From a checkpoint of a small transformer trained on Wikipedia.
Architecture: RMSNorm before each block, rotary positions.
Training: 269M tokens, 8216 steps.
MLP neurons of a small language model. Each row is named by its layer, matrix (gate and up: input weights) and neuron, and shows model dimensions 48-175. Each number is 128 + 24 x the weight over its row's rms, rounded and kept within 0 to 255. Numbers have three digits each. A neuron's up and down rows have the sign that makes its largest values positive.
Before each neuron's rows, "fires on" lists the tokens most often at its 100 highest values on Wikipedia text that the model never trained on. A number after a token or word is its count.

fires on: "in" 31, "ish" 13, "ug" 9, "i" 7, " des" 6, "es" 5
L4.gate387:096125111152160132127138139142139121115159129116184157141127149122103109134106118078140146088133116115106089099102121134153163175096131094163113152144142128143169137143182117121126137128157130126120101113121098147193110142112141178135118182116119116078116097155162134121167127106153091138161103104140144100118124123116090128127145144104138103140174112137114071119104182085132163119136
L4.up387:095126161163149178083142121159138124160117108122139146097140123124088097155136098134149122113089129149116131148113142136098090137115141120117112113133120138090157078156152084098167130171135129152127127144125125127078157143132123132128127171122156088117104139153142107125118112121125128091127095138178142107092132128141124114120080163120113123095148122122100117138150145140130130080129

fires on: " is" 23, " are" 16, " as" 9, "ly" 6, "amed" 6
L6.gate2:144100149097102118124103084117104148149134152130099120140095131168114131164100135175146133072097117097137140121146095120121109156105146121121125135158105144168143113151155138145113103139175122126171123122091170141157102141125122126141139127122117119125177123107076116176135166141162098188126085130122139147149158132090124088120095166148142113086132136136109106149132092136160127096157
L6.up2:123103117126120143095093120127118128106124126121137125143114071139130134106131142141127149130112126087151187144116074125146105143078155121161095119129131138144124098109138117135084127177082123129115115129072146118138078092132115111095168152176142118144084137134112102167116120156129112149119167140117125101110145126147125129165107092120102143079158084171081123172119112128114151157134

fires on: "or" 19, "ad" 13, "ud" 9, "l" 8, " /" 5, "er" 4
L4.gate324:107164151105122110067141161154095092122119119124133103088131158117110093138103083098104134117148138173098125140148143136114127140129143165105114132117131139166136136068106108142119094139133153180113134128081119128133149161160131134093139123143132129146128094176109144126136127109150126123157119175087121105128139135109151082106122082109171162150147122125149180073121119086121141138155
L4.up324:124114141187090158127168120145138157151132101140129145122111173148133153156144115093164098084157165135101070152138163128109151163139156116076119136144138145128107175073159118127159138117135104111126108131145100118140142145122132134063165135134173114165117118145148155139146150165116118112117168161116103091143146149154124131091122108142144140158090130123150147111129108107138150176125

fires on: "ir" 10, " Geor" 10, "ran" 8, " ed" 8, "ate" 7, "ed" 7
L6.gate207:099138114121143170117138158084190159092158090131122142116127116095144100104107134132136131135129128116130146122133126116056161162089119109130130089137153112124137145137147143102150112098126121092133108159125158134129130146091099096135065153116118132149126099113163106091097116119112138119171112132139109134161136090112138148116092124208180144103144115151130148103165112090165128135113
L6.up207:188135132129077169165145118146128111120124135109122142114098128111104151128129128116111123121060131123142146165108153101124166138096184133122122148124123116093113122179127132079125153094152097080152133120162100134096171126142103105079077096125140110148113150160097123109162122076143128109101151164148152093110164113094156130122093152160158129129154143132103117130117102118118113136119

fires on: " r" 87
L6.gate163:154146125122153118165124130165141135138114101107108040139113097141149118119087141123098139123139150098121185099125093121119122128071159121185167078128163108164123152128172139116122159123121131095126111126172126134137093144126153139108115133130131158153103122142107135089144133142111094130118105110098134134131150124119095120109157107125142146094191159117148147137139148157159082137167
L6.up163:077178106120147146109129128129116146143117153118131128121131114096128144109133112166150090103131114142106157113152115118117163144140134127092144141175155104113155133117158164146142112095135134122149151140111134116127119103110151138123112132118083106124114097109118132151152103125139096178128150113111100090158112143076147117169119149140184111151194098148125155138099111114122139155137

fires on: " 200" 36, "oc" 21, "c" 11, "er" 7, "or" 5, "it" 5
L6.gate89:118129112119191093124166102157129118144107132132050125149148150147136130114097127147166142133158118132133119130086141139085144134142118137126162113110138145085141139095125126115131106111128139132172126148073157135137104162098116093147131130142128135138124110107147138135122089161106087134133110178147145145120159134098154106115067152093187152124103135130098091126131168123118133133122
L6.up89:155095147122151157140132116127100144126099150167077150195125117116129126139117132123114148131157195090114117124155151123116123123159150155122141140117082092152125099142151173121132123086091124120159131137117085163120138094137123153108181115126124144105139095106145160123108144128084153127134135162168130138144173132144120118100101123101140149116126114114149143066153105141127164107143

fires on: "om" 19, "outh" 17, "orth" 10, "ide" 9, "ley" 6, " South" 6
L6.gate641:153094116114125102139104138176149096177134122129121082143124096103109132165111115125143106132125093132130141112119135172119135136124109123145109113095139114137158112141108091109107109117075143119213110094106126160151136105130116119140109141085135094156115138152125111145164147143167123158140133155059111111175110137140097145170128113147125125130104179175134141141169102093109132111118
L6.up641:141167128138139112098126164119133131091150132109139089133129095141115168133142170134104110143112155119093085126131124163112094108151087094136072129110120114134142085136116109127085147112104180107118117121176127073141146134134098117111143142139115176180140093121126130134152108158097142100096137081135169146120174142089139085114149092116129120113088107122107108105113091148110147123148

fires on: " re" 81, "ch" 5, "ter" 4, "end" 4, " ch" 4
L6.gate26:108110111125095135137139165138121137157145142127082098131137125097140112113116115137133121119114161150133133080165180110141141146102112109141151130138153121120124135154104112155079136129164139116148156100170147127140188115152124138139139082108177152137090116121115123142086121151128170115103134136165179096119117109132105181117173118063112086133117145122126134100141133146137152145117
L6.up26:100141108096130112153150156143142151125131139107143095085108130114099141135119157127141119144137111135122114142151100181170126091112130109137137103156138116152129054139136128091164127161136143117102137100108152119143187138141130135134132146134122103154134119108133135114147120129144096135128132128198137083142135097109141165112114103121125103158132128110139079093149160146151156109174

fires on: "it" 14, "ic" 8, "an" 8, "lect" 7, "al" 7, "ign" 6
L4.gate236:147156140119152149085096101138142131109153119100113086086139138092159122118133130140164140140108125095156144142104146136099081101151119171159087142125097146135127172189149132138124125135125104083137116133122127148140114108158135183115105167148149121146107102073140130114136123138123132134138119134137114134140133129148124110143150090129113140126109138112132122153116146124103176119123
L4.up236:167146126108072120151146075125123124177149149098129167144138145149119127096110108133126130186085145152141110133165142120115143080111164114124124153154103121144115109157097173121136172150111137086120127151137126153135134136112166132140173100171128169132133144161152141105157134164149145100126142118134127164078170130156150108135159108161106132149127138157127141128101111131090116119077

fires on: "es" 15, "rib" 13, "in" 12, ";" 8, "ic" 7, "ts" 6
L4.gate17:073120146104110107151153138138133105101118114096158162139151139118164109130126163164145141158120120109112109127116113118161116131118122128156136148135154158136139128110122142127117135118166118129124148131098126140148116149144143151107065128154122124051131107150152096154163106136147131121123129129136141116106168141164134089080120161121113101154133094149130118125141158105126114118112
L4.up17:133136134138162091118153125140164136140116093136166182106127133091142113142139160099129148165159117092134150127137127144148132123133145123148157149101101158101157118100144110077108111101128170169142156145159148078117114136099109096107085179145148106149077117151155131170065137159113142101081142147119153113134110125128121093141101138151148137115135128075120098121126134114112131160132

fires on: "P" 30, "G" 11, "The" 9, "C" 8, "L" 6
L4.gate66:107110092116117160144109099176116109145150136094132152101108099129117106106114135142140103146128147145090099167113121128159159109134120145139126153130105132145141159153107135166176111123124168140143138159095132153127205111159143166115104090125127123119146153132134113082101141119163132158096115113106143140134102143123153107107106107129112139107139120124112129126105127129118130112127
L4.up66:118104159155129146156121104198114122152120152169122153141068104124136127112102117151139168073108125113149097120125142131159172137122135157099142075130087115112117090151116110103139141098155153130152153160101107123109138107140121150139143147141133135140142141135136170111108098131097146130086131147093110113149107156125162115147133133113118122087146098140128135141131132133094143132158

fires on: "os" 18, "w" 9, "any" 8, "ow" 7, "ason" 6, "ost" 5
L4.gate253:151083144099140158135118128144130148092113168143125109096110112143114150134162084132140140148141134141143121147163125167116153126124119114096119108186137144166177113129172135159113136150186125130118141117127123119102084112084149107158144131128152099149139158085118109134132122141176116101124177120152141107127168130119145098125146152068145124094106150132120105097131102084152135137110
L4.up253:111080101125148150106093115149132158135120090149094102095136132148122131169137153117156129177141108109128158119145136103119134150061131174114140140111136150080196124173112166154109155123145145111102169155125095175136129119139104164144092124152122111157128170106084133160168115153125125101168123151105123108123133143160088136168126142155140129152094139141130138107169160171128095121125

fires on: " ass" 37, "ass" 12, " Ass" 10, "ir" 5, " r" 5, "S" 5
L6.gate512:130125118174141143118153118135109061125097131108106110167080104113096117108129090130097096112177141123145142138141144119165151127132111120109120140167174154106150129128163089116165132108148138131151128127114066136090132094170175162129141133140158114183135114112140116109121129139166122112131149139095121143160120120140079177139145128146172199139169127106135120136143170129136104148122
L6.up512:097147113105133140158095108146103124165132107128088112116143102118095134136098145133113112138147119116103115085133134136103103067158119122105155144131133151122127169161154158101150125109118114090119161118143156161141098154123148107053152115156156133121153166092133162156140122122119152142161087156121088123140166161094125140127132153152120108109162120133145113138124143153105151131117

fires on: "est" 28, "y" 19, "i" 11, "ia" 9, "ul" 6, "por" 4
L4.gate312:120138117136136157107140163096105164083102109167169154103127149149155087133116128166136127091118124123116101123120126114123194128144160120142142094111131177114115123143077122125108135173185129117093160170117088147148115104173141136115096138155114138067158128117089121115102122099140105137189129124138115158178125123120090121125100126117128120126131116068111166127172097134111126085127
L4.up312:125091135138155129126133134144104110112157133130161112133127122091145116141126092136123127113107169156173152145150123152145150130164105168105088082161124144120133126120129112153140090105101142176142144138138133156107121138098139126136095141133127131150160121131171167121110134146092132096068105126126149127118122111123121076125086148127147153159111088147139146126111095142098141105167

fires on: "j" 21, "arl" 13, "J" 12, "gh" 9, "P" 5, "L" 4
L4.gate433:096142128164144118160125106137094162119095126103142130145101117136090105167170138191144110133178094107108158160129124111084137126139135146113074134125138115095131133100126105128139122121159151179137110134100100172130169123164150111169125148124096138117107105179139135105117121164137154172090129121095134136161136149118115134150093112163097123154156141112125101127120119175090137093155
L4.up433:128109101140122122150143117139123149158078100154112131123125144130119102118085156150115095124128147084159143171096122166171182139081092150127137103116101134107151166118146164162160098111096106136072110100114140093151122130147112101083122099084099100132166168113147149153121158127075123086144152166110093134134116133111151126147114118136085144113124105153108120133119120173115133100135

fires on: "est" 21, "y" 11, "A" 9, "ward" 7, "ame" 5, "ist" 4
L6.gate31:147137141187118125159081191120182133112098123085159154094101132169151127124150131121127111069153121131126096126131099152095194192143118114159143147126106143103119136132097073154131119159136137141107108167112106093128115109113116162131097112155092115132131155108119141136144155094137147114171150125143105136139173156172124129136110139108122124147115148142116148129162134100174126136085
L6.up31:152117127100122118104148158117126121107180146120118129117104130125141132117155131127105145165148147144126116125135123100091098128146144143133136126124085146145091110136103121125155052127135152103114095116107133104142152128081151131191103170120141098105110120095140127164098121162112128137085112120122068138137097151101158133091112136105109173118150145140114138087140128192161147110175

fires on: "as" 17, "ess" 15, "ers" 8, "w" 7, "arn" 7, "c" 7
L6.gate617:127118115138134137110158119089165092148104118108086098104097145123126160115107116089108152061085087134164110125180123100136112110145169115081155103093167126134142116144099154139085097108129096103118085118137139145139135115167141113127156120120118125129118157141137162107164094110149127099134152138134134135137130142179140103157136144139109126121132156151131154160142151072105147129168
L6.up617:136131144091094135141111158131124138126106129091106126115144128142163142138148138134127061113124152086110137158173138136163163145061131132070150125137114142130080144139133120122134127115132141108075170139119171115142122134104114131091143141125160157139106182095119155135126138103134128142113123123137136139162119109149121132136134116119125126117123107140084135113142135152107115132114

fires on: "y" 26, "an" 12, "ce" 9, "o" 7, ")" 6, "e" 5
L4.gate51:114099097149116128100093141122122116137145110119120156149127128142182149185116132113126103116126154129100104099123151098074112107122101119117111111140111141130158137137116137121158130155124160157091134118132114133125167146156076134131082105122128149110142116153146132112178121136146146111099128094101073149150144127153132130121122103141090140148144154124165136138133114108179107155157
L4.up51:117121131115158089117132142118174146128148124163103118102116103082156148110111110077149131156096143152130135141107141099124104172175116133104134074093161111079148115132116141136120098130121132150121119111096140157119167092105126115167122135127123130099122088127129133158140158101147144097129129139144158126131131163137122101142108136125107123173118133163115103120093114146149130126168

fires on: "al" 24, "ic" 11, "an" 9, "ist" 8, "ial" 7, "our" 6
L6.gate677:125116140083148102132101112141180170128151130136111119104161123083097110124148086125106152125156105115093103142140120125175119103146120161136126158152071109112119165168150093136127129135146156136132111097157137103129148138157100122123079129123105098121113118115124133090053122164182126102131108126171120121156158124087098110161136115157155119126113123111096133126123127119100178127110
L6.up677:152161148120094142131163112105177137136173107154175166132148154115090120139144127113136131109136093136135137118136133132109097137115137146133170085158134067147085156124158149115147123138161107079137111085153131144133084118145143112119103143139100168131098124119146133102132162096148134090131112119108148155151133097111201189141134071132166100127161121137130158128127104134154136107104

fires on: "l" 17, "w" 16, "arg" 15, "ov" 7, "ow" 6, "om" 5
L4.gate660:126125109144135139102114137124091150121125157120064100117060132130073121126129107126104135150171123122146115142096127093125156126086114119113101130184107136133130147093119107137115135140112100073175160130129127146147145124107149105115106106115081085109113132106151122107118132157115143156143204106100120087164128092137118112161140155145094172098170106109112133090055125109144144171096
L4.up660:092154115120090133145142126184119122109121110130183129130147196127127116119160091095172096181120107122113110150134145137152137142109164141157105136085096170117169118131136130101102095089134148112122130144131163115138112118128109156118128130142108128108102176107129112139113113115114139137132137092125115110120098136145118183106155123137132112169115166087123162134139145126130115080119

fires on: "e" 23, "ers" 15, "es" 9, "ess" 7, "itle" 6, "resent" 4
L4.gate168:145137104178102137113081135109115149155066122150118122119181121166126157179099121135118133114126112113134105121135089110156128116146130115116107099157143113127146100122123126144097135165165158101141128118094130119156120113142116127119141118100146138140167150160191139157158127115164094126141083137131102104120174126147144116135129092132128184124161171141130144087153101177131179116159
L4.up168:165161115127119119123077144116119155166115132174129082089147147129140135094116142118116121122132151157174140144130128100157077152135134130087127145138094149118123113113149166141159126146147149105128183114127111122118120151134133122152120148121087178134140150106187122122111132137135081164112109103138134131093128147118100160148105065134131164130128099134128118129127117111122121143134